Weights of a small GPT-style language model, trained from scratch on English Wikipedia.
Size: width 192, 6 heads of 64, 11.7M parameters.
Architecture: LayerNorm before each block, learned positions, no biases in attention or MLP, tied embeddings.
MLP neurons of a small language model. Each row is named by its layer, matrix (down: output weights) and neuron, and shows model dimensions 48-143. Each number is 128 + 24 x the weight over its row's rms, rounded and kept within 0 to 255. Numbers have three digits each.
After each neuron's rows, "fires before" lists the tokens most often just after its 100 highest values on Wikipedia text that the model never trained on. A number after a token or word is its count.

L7.down130:132131110103118126127101132171154114148116166130121076134167150127166181156096160164111140126120077155081170152129099100101131131148107125140142142179158104162147129120125206147107106163148136129128129081122166139115135098083154111120106097111109145117132121150143154131173121148124126103
fires before: "0 " 35, "0" 12, "2 " 6, "(" 6, "1 " 4

L2.down399:135181100129131112101137139128138120161115153149140119134123135093133176111133097172160119109135123091113094135117062095144136133076147158144118152101124096137105121108149144131082091128117148127145171131101110119147104147137135129147138172134120122112127117182127173126126119144126169140
fires before: "ed " 16, "e" 9, "si" 9, "B" 9, "ment" 5, "t" 4

L16.down221:133110138101164145157121145106127138110094123118154182130131120126134152115080184132148149141086102150112131115122146105125086150113140105082117141132184133140141135103170123107185174116146121113135107122102086120127136166116111138122138100121106100125111140117118156146139119130078139132
fires before: "2 " 15, "2" 13, "3 " 13, "0 " 9, "3" 8, "1 " 6

L15.down575:150167120119108101105131124101155123124147113118133180104105168153137156125118130097127128123149130081108111077128139122127155150159141131169159124119106065162153137125143133152128118091131118120162142166096110115136142136143150127108103127111131162115122123133092149144101107121112138090
fires before: "tion " 21, "tion" 17, "ti" 6, "tions " 6, "tional " 4

L2.down171:108120119114116112164100185100152094101154146152128103160119092111145140126138118190127155148102154101148087158109149155110164095139112171158082125106129154104101136123144086159103144140111098112127137130142106143122134134099102135112122120105158134137122081171143120133094141184147161138
fires before: "ute " 14, "ity" 12, "e" 11, "es" 9, "o " 8, "es " 6

L3.down504:111140134155123101126169090122166104161135109142113098189139176109135098125097158088121113143154143154158168129144145137121195141144154127102122080117121108113111141106141077087128133143161157132140141125172097132163129132132117101164132124128116106111121143093117153154098154151084113138
fires before: "sident " 13, "vi" 13, "sid" 9, "ment" 8, "d" 6, "t" 5

L9.down692:095119121129147156134107095158178164111143138081143135112159100101157107137130155110128146142112092102152119080131153132194139063140153108099123163127128177135169114149127114136099117130107174111101094118122115159136131144141137156111139125122129101148128131155134164142163111126098107136
fires before: ", " 19, "201" 18, "202" 17, "199" 7

L16.down710:140151064102108137116124159105119113104075108128124114075105148136130151168155141138106131123123180153145158164108127131126122113171152128145168128125134158147167171109115108085111134148147142104164085105111169145099132162104108080121155113096110128131099104104127149158089121115125110121
fires before: ": " 23, " " 11, "un" 10, "a " 9, "en " 7, "N" 5